MLP neurons of a small language model. Each row is named by its layer, matrix (gate and up: input weights) and neuron, and shows model dimensions 128-255. Each number is 128 + 24 x the weight over its row's rms, rounded and kept within 0 to 255. Numbers have three digits each. A neuron's up and down rows have the sign that makes its largest values positive.
A block is one neuron, or neurons of one layer that tend to fire together. Before each block is what it responds to, as a language model described it from the Wikipedia text at the highest values.

Units and word-start continuations
L4.gate10:097125084127101132167103112147151137143140110159127112139098143149123135122138170113134143137113086137122122127144130123119145095134138177110122151140148120132123079148125126139096149091124136130148088122124155111087151137125136119074099147152133093146129137115108156122152163119128129108116147173108131103190154126161150092083104110139122127156119157122137114166192172136114141138135
L4.up10:149137158132138118102123120149108119136148166129150119103153146133109165105127140146103102132114135128128108121111112163143113149135173218124140087129143112131118140145129126102140153131125087191131130170094142160122116117112119096137153122152169124095134126114110133105120131085164114161111144107117150143155117131101120130121132123134166127195141151103135188080151161094110114123153
L4.gate108:164104124137098153136092124145137123131145172147119154125077144087141076114121104130119140135156109124150088106147109108137094109095175133145123150108129109159156083105135127080168126153126126126162111150136127142127108143148116153082146120135112135099102122121088107115126122095135129085152186132147148144099136141115080142135112086139110137131063136098127152140167121180147123121109
L4.up108:128140126169154152090155114139149158122154105113108156125120147111085099118105117109132151105122103093110092171123112134091120138085140100114115142088108154154154149135129153099155117094117095113150152169156097128100123167123132129163082123136150090125158154142126129129107134121099108127130162114142127075112074124139115168117109105130153067183138135117098140112069141149161111133134
L4.gate125:148181125152114122151124177169145125103124128167095174119105115133103130142126101141131141150151141100144147166148163105138121165150116120123126162114151144098117112118082114137148091136162158167147146087132161129100122162111127135123129115141140112073143154118109135145159091170156131102136150116071085077142145117117126086104127120135157121115131122147179107128131175099124099136119
L4.up125:141120136095084130093135151176073090159089084122143145122088116153121095110133150146143150144116144115153102105154135141121129105103135124159117139161169160117162168127134143098148129138116096119116132163144141154143126132163119090116134122165148080133106133184141086134116137174164099138129133121145114161118145103147156144136119124097095164136073137082099093101146096114110131121127
L4.gate151:114125122114158171117116139134098128137111152113112089112125139146133074140135154123143192142108116133146108167119128147125127110138142127146129161100154152114154102113138157141121129083151170150147109104132117171139138088105139122118089139080117093084105132146139114184177116108106145109116159150154131180133129144152121112120084117119135177133169100112122146109147156132129110143169
L4.up151:127163090125142141111072124165115132128176147129101120104116125114097113124162112116108157112109146100129084143120136103096148145170139155170092132142107141107144125128171110145171108113094148095134109105099109150114120135144098074117128116146151113135162161115131146166140159110154073050150099125144150117138127151142116140115128092117084135158133116120093156076097135132160115157164
L4.gate287:146125132129108147150121184150113146142154184145136115116118138102153098142116120163177192140117145129120155113145145069152128107156132150150185114130136133130115110139114118108152110154142152148133068097126143138119117173124156119128109140151127115083109133134125175157131113128106173146141162115128091104147132112129117104133117140150164090113129145159139157114122142105082140123153
L4.up287:138132114137145181117116100140119132090149091105115120090169172122112151145109139100137160141121164080130149112139084131143144116190116129114123120131163163123149105092143140109164114128111155113169102144128105181081141152113140132154128131094123103060142164132103154125145149097143133148130132134118140143159112079147054130123138157104084098136127116140121117154122162145168111151124
L4.gate388:135123135180099131115131140150132130096151165150100176138094129114129095118114158136125107138149154088098155111107157211173106099086143145111105153141142133101155136121133144116132132155135110166140121121119147144112109122072127115141109124087126108092103108143132110128119149100104161138144173115117088125121138114128065134089122133088125147134120116098131155198125155131090131140128
L4.up388:087128115113152097136087156158126079143115136134170095154097162102141130154117091109149158109146137122136100085120174119150138130118155101116111119097170125111145137115126136114169140136121148107126162156141111120147103152129155088154143093134108141081161154133155149141154130097139137093099115072060121131186174113137113149111127113165109177163126157123103076125119123121111144138131
L4.gate622:115126127120103145113107119154150090136136133095133185093117133118127125138098151113112127111141167120101130149156164140140159114126146116143147126147152139125112110129103177153122152114146123162120143084097152134069120130106160117122158081078145062119104137167114104135138128160111121107116152086058142092173128155126118132107132161158098161118129097145107166134114125103101135151186
L4.up622:155106138151167094137133112148127129147185144167140134112115117120123110129149164165120147105112099148143148120091099121120141117088115129113072134159139145128135120093097146113096126127160147151087133100108196176144111099140090090158149159131112095115110112156106137129128133121093091130116107125133083122186142117124137130068137135122113129157121109159131153097115107122113148094135
L4.gate639:132119102097089129106135124135137163094151178170131134092131126168133125166107140112142179150120146156132156183083066135130132090110165143128080134083137122155180085144096149152133152124162080142128115107110150145119095159130117146137110144135143119079154087120142155126113154130116105105142121125089095103120139093144132106124109132128095157147141129097106112101140157124115150142151
L4.up639:131099084133088136161171149139106137154179091125130099160151188080131149097146061134121109147118135143131147125126144115112144108123129117128113161166144119157161125146095130142134155126100158147128105140134142131131146133093134131112134155157174089129114147133104101076094101120088150142117133129113096150121138115159165116129140111133105063118156120119111095147115112142115143162132

Units after numbers
L8.gate415:101103133134105094112116156122100135123177140159142118166129170100127159113117145147145130129139133135097163082117127123059123062145150111118176161164188108123140143096137113119167131124093123182128186092101151130135108152174145154149145145127161133119144137134135110121123132141091171098109133121151102104186134138076146152114105117148138138121136131101130121145162101167123164115105
L8.up415:124100148155121073127156149122087141171103113142161164150099153148193155117086164150122126136105104112111142119134156148133137143150155109133096136110137119142109132137144112091145110150146116149191134119137175103137121148093112115156159132165150084114106107150111136121164148112149143125086146119114099107159156126121098104150108141125147097199148098124109129138129094094113109143121

Continuation after word-start pieces
L4.gate183:137129095110104098120137166118168133140110153147161135165159149126160096155115140104137118151098122158156097133123100137141187137135158114138124127152080083127127106097164126136180126160117135141144110169105135077132054123154125151136133146102084137087123114152124111162144120159167144132095132127131126118141142068123132143115112085163117157164089116122130118107106117122092158146076
L4.up183:172068116125120068117154107135128132123115110120116119077160124163116148117091121110096124060178139130158168075141160109151144137137084116131082122136106137136143114141142134113142149161152089132128120151114166158139126139105137203087147112139126120108155157146139121110140108154169123161149129111135104147113084137136139126152156115170159163122138109087152115150145112145118165092144
L4.gate184:135068117106167122082152105125153114104099118129152141148128107122126147107160124109094135103108152098103099131114095129141121125140111106106119147134181111090138120091141119098101118106124192107127112152085109095125122113078133114151156112081133118093111130125136115100130164144091123109098126146116135109140119172111134118127096139122173119091126130155129173121133112125108175155114
L4.up184:111110114149118130112115124131092165175113072178182171132124107133128116154149133135163168111118113104161130086113104178113111155144113113114115185172111137121138084128094110116153136189140152114103115177137107110130109125124141119068142167116178117118153090131095107127153136135094180075126100123068151154130144136139158154147104160154128107131125163117106127141135147133129117140114
L4.gate284:175093108093143133110064113120124122154156151188109155126086112113147147069138138129122133160124139135132131124182118130133124133153146140129144152132127133087139094085127139093120103141103129127139167132123151104062157136129118092123147175083202118099101138108116136119158134125113134099143109138150117150123086148091124166149110090167109141145102140127105098161133093163100147128128
L4.up284:143115134168168080128174138097112084135101151122122164144131130105150100147127095128091113203100118138126095179130114089132109106107100157129119153125088147107124185169162057130116128123140138113126114136141131151140166093129137128108160138172094132153125152115134124105158141128126157130134132128150181153125129112152137116102116118104148134133081099123133108077127120141166139092131
L4.gate318:156136102191136126125110102158138157100120112136116164146110087104101144125130155113116123129136158101133117114157126110110143134090144096127098171132121113114172151085148147130166059100150129127135115101124131107106082137132140138131126166135135099106119121116149125145123133166140149092102118111135108133097119149133096150162098126165086181097129125093130182108113128158104112092137
L4.up318:115088132072104114099119124126123110081122121112161174107145148120105111166108162091144112135112125090126134125151098117139106112137137116102122152141131065080143110129100133142135137153123145083110142088157095113113117157140152150142123126091121143112159115113146121162131131142138113149157104103150117146113153119117120131145099134124106154103139122125164131103129074140121182137137
L4.gate402:129118108118094125145162110137132097128137122128096104120123132090160099114053141109143116145113098157115136122126160123136101075107119068113085114091134116152167140126126157172148131136134118140127126122145156115132081117139137124093125131126114144118122114109122143160124141110140129135087112128169111144118133175087144122097083132157130144109126102100100138140123135138139134136156
L4.up402:141149120116165100124079113148129127139117104098173160123155116088124144120096112080128158109140036129136139119145094140140139125122114135151164168118121107064145091132082116115137150109132154124134129109133085140126100110131140096114166132119121090117115129146124077137126111149110117131188118101140125120118141134113163165129115098135127110077113121111153133105110097092145182128129
L4.gate512:108161139111077151126117122104151145106119109148141132155155103129126119152125121139121123122150177141129118162135116104113097134114073085125102165126105157087123122139148146102168107117101141113170118135134171105133100116156191195129151145100095095103102148131164115096149113128119180146107120122143135151143117168127129155171096134142120096124109145126067103129117117124116104125114
L4.up512:153150139144142111131119096108122142137128138149143091141121143101119097176080149125134124152127097120106108130126144110090114156156131120158088125136136069156161141125113095176126102171118125095105144104159107079118150124078122149109143168087142131135128122085104163114097111126164128155105135094141148167116112119100140128164146135158156095063150136147117094152102146165113143099156
L4.gate597:109138114127130146131124132111122120104117126134130148127133095171142147120144172131118127131117095123071086106196130105141089112138140120132096107123109115115159147127121129146110117118151102173106145117170136114107094114106117117152108117125096111118117108155079127128090115100177152105164123131119084085108127123108121149159103120148114104059088145119129128112148125124107125130119
L4.up597:085122099147094120124118124113161115097122110129152145132116123097153137173158171144116147089126105132092125141132127095181118159186173089144136133135156122114109124148124093169107128130079121152106087102135129121145096128126110159115125119122083154112179150147123129160095139142114102134154166115127121102147128131101160155120128131175153144111117142131103173107122176108111084103110
L4.gate611:151092131173156140149126123160138133123110108156115168136115146131094081083196130160142156093109092101115102106137066118115148137129136124111157145133120115097130148131097134097122129130140157112162145143122106089132140122077146137162138088093157104097156117140125118072139099130102169131074106154126118094155094150109134181125089160109111133121076115148150128122137082129096127124129
L4.up611:172127165166141114115157127096155108138144138114092112119178124091111138111101132155126096113114139119137132164104115167116156132130107127091119099155107130160168166122117144185122120097119116116154107109079133138091124151138145157128095186094136088125081114155100140130123121110128122106125137147123132135121139112130150132164146110133094124141133161110180120120152129096146128151129

Adverb and connective completions
L4.gate16:160130127102115207130144134124165126129164131132098139123127138077124120103122150126170143163158147121156107178131087121138135115120116127129146158154124125114143132097128135111138115083101165129154081128095150109107138100116179156114123117123153182118141139129115102128120157079119132070146155144108154117093141164131147150124128121156119147158115106091086122124125155175147132183130
L4.up16:119142099088121095129095153143146102134096128083126116172125102086107168107118106135140158130143116141105127087160157085128110151123110181129133117122136164150107109133145130159143149118113120133134150153110161122135131066131134158092146120112129140111083146149163151145087143153094113146088157084099165159088154119155085127105147163100094140152146133152142118126123124138116151134168
L4.gate227:131064113109144145134120107141132072125118125154104136118109094146095161115141130139095147123145149116094113132110182163156143124066125146125120156197127142126128124143128134107109109118114113141127131087108137109144112136080131088081134072164143032151098128137106144162147078112120119135158119110107114157135133167093135153113131110145087089108105134160138175093153093158131133075145
L4.up227:143137077114114109092086156124136142148116120125113136167122116153118148114127128127122141133153127124137166157177113119117116114132099178107114131102196119137083106162089089099091092141131096124127119106122151168132157171138115099099127104100160172130130144116129127139169086158121129120150132121122104091125139168133119121134128119140109105121154118090131084104123140127149081142154
L4.gate255:126138135104111180149159171160168098131115094166120130136139124097099135118115115163177170163139171149087150124117091165115124105161096134095086148151158147142113139122162129126130141126157156126139134120138144147116160063109168146119149104142102119086122137161121132133153132149125114125143123122129132145167157125187131142171118142152107147094104171137104101114146139143101159156130
L4.up255:146117152118130116165125129148152116148109151126126130123163144075102123133119126113130121142173122178099126147125109164137125141157116129119128118155140140149094185115151132119102124130114154124118089116102126095122111105116136112143135111147136152108110120166114118112144101156105103115131140107108124122111126136116123126127136146120094122198167123108114108086147111142145195091122
L4.gate351:132139116146155115095140132122146111185133132150108100170156112118114101134134062113152108143124139159102167129136152125096128067101115126141108125137153111191165090106119141100122153106163153129126138157136118101129131118097108118117150099083170119146121124136130087144140119104114105148136115150178067081115151141122127094172150091155124128114122154105132155097136129134122146116122
L4.up351:165141120121115163121136135151129123128169099135109110146148110148122122136126113154132113132128118169143143152110121163054118104107129109164146126129159158091107111123146155083121098130123138106119099158128101146115140077105123149123119135142171119091105110169151104135123139119136132090107116176159104127136133165120210147175146122136119112115117137102154132152116159104126093148127
L4.gate458:077111124110128120120111130101117139138143119148115116121116126121149143143110149108119156124151168133140142149109143112114074119085158145083101159165119131090126143083190156145132116157157181133174091110120166106100116118104150090136138092101177162114119113160135123147136167140143152096119121145070133067144124125094123163168125123145154113124091129148099117125120170168074109129122
L4.up458:124133099108169150134155131110143131079130095144089127112151120117123127141135112068081121154126134117122140132168149148115116159112142156148144112139139124140094131110145165162115124136137165114148106124089135155096118124139143118132153119099150126104112122171126158145116164152143086122106115137121110135114188114127128136117128116121132135147150145127104155196122156163139118151065
L4.gate471:109100143101107115147124201110133124134132137149119112128116110130140125133149137165097120180144113115131129084126095143093089151100137138116118127097141114147155141108146145092106152160149134115091164135129154146092154159083160144112134141117119131100132100146130095099168120104093155116114131074118119077126098137116134158093102108174089171119123105146141164128147101096088156091137
L4.up471:130128087167141156109110112140078110115101116153120092130141134187137188180082087147131146065117132142110106131105113136151136095151098101129128100131158122111127095130126119135076109163120131118109103116108166143157141094122131130124100138090109136113124127135121124124156121107101106080128119085100096129141111130122112147150120148137138120132142165135115124098126079115126096141151
L4.gate485:129123132085074133132142178108147119180130126099116109110153125122141115132088109112157123126102141124102101153148122153142143112139132136086148141118108136135130126088114151119077120150141137119134119108158078134134110089097153099136145065130151133152096100130130161082105114135104162096116144164119135135135107131107098111145134152103122132183104122150158082123145134110138109121157
L4.up485:142124162105100101124142121157154096164118091105126125122113108074133075144109094138152116113155145132138132119146138146138134092095126140134162145139152073105181140122115109123099127187116137097097127150131155154144146126094148082072132120136104102077147096131157127136112109092127104177122090113131122129107172149147082129096091128136151141133130111125128137115097154125149135146128
L4.gate691:182095118143117096130081120139116084160149118151080084156139115122107168097153090091124127158164121096120123058112156129125094128119155150154180106129154123119122122136154137155098147129094143130156132134109184173155153084117159136086154145132155138100125120178117130155162114147112110109135148080125088146133129147132148177152136126110158124115127159119139112137137122099131164101156
L4.up691:136103111151133104126095168161118134064059182102137095162109104128123124174112117105094181106127102113144095123129090161140099151097152134096162155135130115154118138123147127110091106143124106105149093111139142105127095106122139124130136101112092143120118091133082124147151118113131114114115114130107101140125167110096132118112142083161131110127098121170116115081124139138123126127184

Decade plural suffix
L2.gate32:161136129128092117134149138121163162124136154143118131154135151164121106166102114086130137120173115107141132143153116150071097111131144150117129162175118128123106126126089136109112091120164173133112119102161145125163156125172080117094102181116129163088131102119150102156161151144166140174146141124117206102115109155150123078067150155101141129160130115113097132144122103136098115087136
L2.up32:093107138171112135103140140115157179144132138123165156106117135136148117074138125175108118120112107142162140076134130129156142136082108101110124168095053135099163130119119152117135085124161141137091119102099136112111122104123154185096133140107130122107114091112124171144141154151135142140108120151138163150085145146116103117130124129106143164168115140096115154143112119143127115090119
L2.gate226:097121163134081137129132118174180116161126108134130116138118125134135112110081130133108151123107104126106144135120102153151159122120130127153125124149130148090128147129101141077127141151172137122188124100157128105127128134156154090108139133113116106054115093136094128175170164111136121116091161123126095111101115124123138102112135136139133114126132126141137104180136119169088120140075
L2.up226:134115132147112102138126161141115126178133137104096151155078068171120140144109132129121122148106120077119109124115148155146108108101141100101141102144156096125083143122158121106145138076099116124118127139105172138143116106121127143116140180105140131103079126141088123140126148169135170123123156122100160125140157144109142149127126100150154100165150104110121112124158137119086125160132
L2.gate257:115139149108122139121170124086128094137177087137090134164129121162158142104116108119164129111128154158089148136118148104119101131166148153136091093137101165140127182117122124107160162099125132136124142127154133133138109139144142108152082148081126160105079124162150070177108144121113123136112178074104145108125143128153104132106124117137102167139140141074139120174106131179102149107142
L2.up257:129116168127111097179131175145140134147141139113112137165130121139109102123143120131121126105099085183130116098135156076102109102195110146158104144167130150134146169130106123108116147103125151145160125114111118126119131112134131143109100120096138135133083130106084143122133119132129099187122146095131137108107129185109117093061118143088136125163132149155128187120157077144120112128104
L2.gate283:125135122101152104151162119135176107129147134132122163153113156125116116122071125101147128141159120076106107105088123133113077173119153143117118164151188103108102126092146100124114107105164092143178177130144138137165103136107134134126134118110137119116119127108083117101102155120134135138117111171112137108134119150171108162109138114132156151130138128125178132109084139146093124105120
L2.up283:154123090138160123091135123152124122123144170079129151163105117109111146148120149107109168094145091116105124136107124116179136158162116128146139128134119154119109104139132128148146094152067110154123161095070131168159159149136145141133080119081123155107094169110114116155126136081142109139133106129150151125100112133144110138126154110130195098114141094144143162136131120163106110112128
L2.gate361:157098117126145148127139110116105134104131122175181160143097149114133157051167153180110132150109120125134164121142144139140137146179146119121139103133117164135091134104113163160102163153156154177097151120142125140127123098130151150111132139117152159132147124114135139128134109102099158126159110098133120133194144110126144154118094113134115130129132086156142094175123146111130146095125
L2.up361:172131168160161155112160107115106143120117143120133125106105144124109128152140141165126102130106117134138176148160117125105180136109141099129119103120118143176126134117131118104117122120122118126114184175133172103136176083160155156166147140083121105105151155133132124143129147122085138116141168123080113138175181094126139155117115096114106142145134128144121122141134125109132121121131
L2.gate523:136086128120086072151141115141109130127160132107154131163084146087156098147117122144107108111131124133121110168125113134148126112124169125147111127129123128180156164125120148145143118133151151137148136112092143166135070140164140132174130102139140162071115113111113173118151087132108143117133129154129131097128132155145104106146134143147125155097127106166148100114108131124116112133180
L2.up523:129106087122128107159115123177146118149137106083179168151086139101183113093101156112100112132150126131117098141100184146152153127096129128103116105144104172163147166098080106068137080131116147135138072133130094128143128094129156166150139090130130131109125137074153117144148177108103121096129129138139192127104128111145167128117113114126152125115144140117101120133095125151143120125153
L2.gate609:130072072119105115124138085111113142109095144159153111150160121132098099140116149149123135129095121102117112101142166148130109164132126151116154112135154103114157149094114118111122146139108095129153131113081139161176093119101123162169122131200109163154116087164159156094086104146095108169112150113114160112118106117124110129120120136121149150172079120140118119122125157134110105126158
L2.up609:123129094145090117130190137085088161166104159123152117180144145124136112116140127125160100141130114132125126102101129146138136142170145109116123160120185155169144129114152095099107172114109119159128159101154113151122114120095151097133135131132121078161133120138096154156125135161083130184145128134078095109133119111099089131139141164073152126129116113097080118122152128152107153114163
L2.gate639:130125125162103109140148108134140117136119114128116160125077141091146134149112156127157131136084125118124091094125152163153126111140091136100132142136110116114154133097087121080119121161123122155156130115162110130101130121088152157165072117174156115131100104164128143139139156146116128130156193107090128100137086137137132118139083160180103132114110161145106086161115109097111116165093
L2.up639:153097085109134144095152178134147171151128109138119127128157146118116150145128132106151123098108119107135085154099164107153093135200097127128163105143122075138144074142109137110102129113107126093119093144105161113113149159090116175127117098124146119109148121171127141117146127127167124139163147151121157088097123106128105120117109133127133112149140127212108145089143177126093130161128

Clause-opening boundaries
L2.gate150:104087082087094151099116142123122140113143139106139141141162139167106134159109092128089154152134122125079100111170128125149121142138094101105112144143101100109119131094133132153105094087077191134137087105094148105100163087105122102108139166127160132124138159177119171180196130148088125118145128100108147152144151124100118076105147111153092115192150127123113151108126155095127100148117
L2.up150:085140141133092075145147132105106126100140124114098117150115099127121136142157136146074095116137126141138128138084115122093081115093107154100121123129065139147089168099133123114136144157175170151184092153071171143118136118115152083175119168112120129084119121147143095125133090100103136150117102103146136149064154130139160140161154115077099114116191124107146123153103102139086123104159
L2.gate169:092113122133122139146117153057141112115120158102092147126124156094088124122144123136131137149123145128105119122136130150126106116136129130172142142105122186116115143112128138121172121088111132155179102126124167146150151153089152127106124155093144136076120121128100118149129141139124126089135154138111125109132108150124086130122126127118078174134147114131100068147182139148137113140126
L2.up169:152116143140124116110116155075122090120147129144131134167168072142131114132138096125137156096115146107115118119127092133145112103105134132065075147134082132114106124101149136113114167118180150158164106141119108096140119112086148115157135177101158123143143134132109141143158073160154174180130122103126127159097148087127132090181106119127113127145135158133133144125126140093106131142103
L2.gate299:135193094140164152096105142121118159123101091133126133104057109136125109145132150130108117102135132161097063115128116139113112106107137148114125138185144123152138138150108115131128126131130152128147135161095154123118149148156121084177131131141157169151139145139156146148114110127151136166124136107085149151127134112121091149168109136157130154114141152159142120149146105145134111133134
L2.up299:138124094119151129108138125125124148126113094114147107155134118161153057159126101142145130169100117195112129131159124125120138133099095131069133158105096148115101098118124119140106128137119119125163133161112142153126143114150132119117116152112115119120102127125114130133130106153138084115157171107116114166125178128138145119137120121159121139153088133143122145135146197116105154095134
L2.gate309:164128173173150162121165097105106143140125139149094110131076096170136125137175175120120151136139118125119144085187119143081105090141140120112106146133170131124128137113154137114128106125156099144129141140109165141155116149122102130111117154104136118143119141145092109133095121154126151136130137100126139118131162127136129155140110094123117154116159144099129118101123151118085112084108
L2.up309:124090121158161088128130112086112112134147104125090161118143121131158097124113149130107135139153096136093138094146174100085117089108128094157168160149122148137125134123169140141124100090134161132144102136145124144113138110125122098111098137148115089126131122142112159115085153118128108152154115116104096084106101102150155136142111104120160143162155112116116155103086122114153104126123
L2.gate436:135109094080145145185130144135079186107137126109129140122139170133143083106162144147133174159137097142163141077132168140120141124108119101107102133128167102135123124112131154132111105118117149141133104153159136134128171112132139138074125151131146104096123162123119076119134152126120114154136140129127133075122096103144147163104093097142091145155133090115131145107132120149096123169107
L2.up436:085101122154098124166131108135074155170084136141123167129133090139138140124124081098148135114117102114125104143132159143126123119119091139092161133106137101121128087124131153120153115080119120148127116129126172150101146141068144122107126131140153158133137156128095066133126127132144105123119148079125143128126143125137078143085125097171089147141112157131105155101094087110130113118108
L2.gate490:105125167145127146152130142103128108123125099097076118116131123123095159113138111119094111107127125115104146133148116144118092117112113135088080149128093118120104119070144137134130135111161144147171121109094136118122079124093151086146182152103134079110148129135152165145144091136117123138105107123104118130116057104141130117169134108120134127137120117126104154115141168151125128120089
L2.up490:084117099144113171129152125148111158124100109130132118109131126137126145110120087140162102108139138153082186121143153112126098089097142082093111139081120129134109100067165106149108128151107134146159090122117109134141118131110140110133083137086135126176157114136099117111136144063147100071142114137148132088108141118158130146120119157101134162127117149171138107114147113145111133148105
L2.gate621:116132112151112124130151120131111096104100119138059104156110116137118131142124140106134091171125087072109163067103109159145066105131125125130138138135101136087087122122138138109116113112105144123150126093161140115113152143135092118110160152126130130076187136150096136135121148131119127136130150163163150148138112116142106094101119097124152117181146111133129106188114138094129167192082
L2.up621:095098124139130117097122121088147133147105142110118127143135123133132131110136140124135121186132140145116113158139113167150136132148162119086106104114092146180106170066112154094129116132136132112157148099137175151119112101120145148106109100121116115158168140149119122144122115148092152132112150142086151108151136131188110128113135131100135143161128096117099134143123156131093127135105
L2.gate654:122141126172132096149152183114098073153102115097070149137109113113145114123137097105130149163126151135134129123123143144106166156115141120112102143132105131131134104115121143151154127108168182136123139103134161086117120109151134135127158136105131092152105097142111092157113070117151148118120110132133146136130130120141081169110086128111106092125136105084140121140088163151107139144108
L2.up654:090140141139144102143132137102157096111119117134100119134156117136087101135170106142160128164107123143160159082071128138122141129141119102123099173077135121115131148113133104126136119183153152166102166086177133103063134137121148103125110107139115128169145117159102104133123132088133095154119123069133181132134150128096085146118140165115126148149125124088137096194124158120142091118132

Comma inside dates
L2.gate102:141129104119146114141141103124104111103136110129137157129097162143082166112146120126061150097101126124106137165158108120093113150098112183110136157183143174111133124121135125144152121121129144163149134112125090127147139085112151134139146087142137150127138131127136137106136134154082152137138119112122133126158152135144133089121122114137112111092143094117145130157107110162134131173151
L2.up102:138113104130131122105118123157168097172118132166143137126150176148117091143102130192164110143120118113133128141150118091083143138118149123100143161131053146105088113109153100162133111145115137129136147109135140125170122142192111101161144131115116104107167110137117081100137152168159098137144128114123144095130123170156118111115120130118124144101101093163138144132073104150126141072106
L2.gate191:139157073164142117119088152110122138095132131122137153126154164107133118080168109097115117148138138128086081111137164124153114131143129115084155089158100125134139093108139118087123132129104122117105115142183143118135138149119136107154110120130143112156151124170114162127141095167117131159138149145142109164168131102131125157136117139088095122136080127094132086133125130147132179125121
L2.up191:138109133117137147158126147167123130133130120146145115142098110139143127118154161125161106146126129146160116132089138187105129067129140124103148142157127120156171164107116140144137139135100133111145139157158150119110149099126156146167130079097169115066120129127146148125107120128126105090115108127125151186142125160122125139128127168159125107143115160118129091111150139156147136169101
L2.gate245:119128103148110170158164144166126116102141124111113133108113093128103112140140156116133110142111117127105095093104134168136103106137149147123146088131109130090135164086135126167117165149147112132172140143129118134127081084099133106170161108103170122103108099130098114104149138129172120147136134115120097118099163129175173127092145102104118112159194131095092169108127136115106152112144
L2.up245:092118096143126105146129140149109093145129140133119133142112109155142137105148105087185119182079148144098107110118134146152122135141126146151162121169113139182121136105179107127203127174167106139179136153149147139161170161142134137138104080112112108129117124134114136119101139099101146144165100155143130143106141148140162153141124116136107134158131131125119165145149103136130124119130
L2.gate358:111142142124123158155107103148161154132169140105112124081132137156113132117140146161143091129133117167147136140084125116121108102091119155095114133133127118147147130112130154121127149158128164152147139123163142069159152077115167106142109132095154118157147105159101126166086122118093171137113145137145128094138153126109132124126142147133090167170127133130140173103103069115099117142118
L2.up358:118129098121123168125134109112122128106129097120105147128140123094118115104150122149136113177170095108088124140143109150103157102169125159068107132162103115135154099082112124105086166127100114148144124071131130087128119131108103134147118165094148144126098102139132136118121107082168181137100124122139129119074165109100104102164135177106167123141095166135112138183100114136083132116126
L2.gate384:082144100177127120135127113074089090146134110137121139091115151113134164110173123106127108159099175146125188141145143107146121102164113126124142129149142119130129164160104126080184141110122137118153170142107128100143188095122175111121129107131111106128130160111110131181129123097117128112103134135142083133123167143112140132164106088164128132112135135141150123139127106156121133141092
L2.up384:089138090120141107146128094112108148131165134120103136083151119090164111135116109144108106131136122158088136127124117128101138142115135112142179101177130120137126114121107087064159138112104150146123131104143121132148137138161140168118116127132182124115110099097092108157092128131139113157138167113166109142119154119105124096151125113172059119119184114116134114173138104137142102148116
L2.gate489:104146145143097144157173144132104108118106181158103119174136112079126114108093175103147087155143111148095139117106094145106096128123158144147095125140132124170137149136098128099140168137122156129117134142154139108148095098143081150130120116108140138174106116075137141128095115088135139111115121162159124131105146140119146141125143093111153140150091120127135094154101111141111142149077
L2.up489:102106132170126105130116159125146130171082147131098150122131147111098122110170106080154098127123141152143132123159097105085137066189129098098078119119106129136162103123152127116099122109142134121148106120135134118135111111109111102155157130124152114174169121133117079121101162118098133110130127135162154106106117138152101163139135143108114134147084146152159137141093149133125131120070
L2.gate587:127140083122141171131126140111145102101127175130157133154119153107151131087160140112140112146135107105153143135115162113106114125110094149142126146140149178106162155108084137103146105107113116129147115106145144117135178149106126066136142125100135092100144123110137107110147101135093138194127122154180095170108170131103126179133122150137128140154140120097129136153125105134120141142088
L2.up587:126153101132149149138143117138118128092115148124145132105144129141123127093177146120117129128140130125116154098106114121136102150170101134123118159179101168110147126132137139151142107146124118150123134119096084123122141124103141147126107112118106112107084108145130185139144110095107101194114135105149099142142147139156137135150107098154108116139074127145127176155148100162126147134142
L2.gate668:139084156130124126145120140130150122095131140116127124119114097129104155102134124122110141140135130127128172073118090097104141129120130160098144159119114180106123110085131133123122122121157161132177123114114150159140136081148143125122126127135161119128134120151104122114116136118155103093115111150151121180155137162151107122159118119152153139142116165134145160139162119128117086139089
L2.up668:149103119188145121143108113126113121157112118118097153102146152123117142165134088129119140097086079140120177118147101121140134143114158111153102141160127139105129124108138117148106109147132127124100123131111135111137196106160151090078160058091112110153149137093181131114106163132118136104117124142119107135154113087144121162133119137106145154123115105112146208140101100119126132122135

Sentence-opening transition words
L8.gate262:123096113126164104143132123138138137119108150157146156095126185136155146087143100144121146102102137138136141146123127130144094085139150152133106178172152144101193118103129147144135109173170152130143092097141176110133118093143173112104131147119110131092094080138150133171132123167114151126099167161137112153115143132123123112173091134150112109131175164111140119147107130136099067103146
L8.up262:133108081146142093118090138135136078136168143162104113084112146095099099126122151098133136147121139128137147130149116125154121131132143103147105148144106117150146173103115131186123116119138101110115123078148141123111079092159147135167179092131108189156130122160173131126152062137127112124081096137117166123144124123121089129125115142119138107121140117158127133130089130136139102101148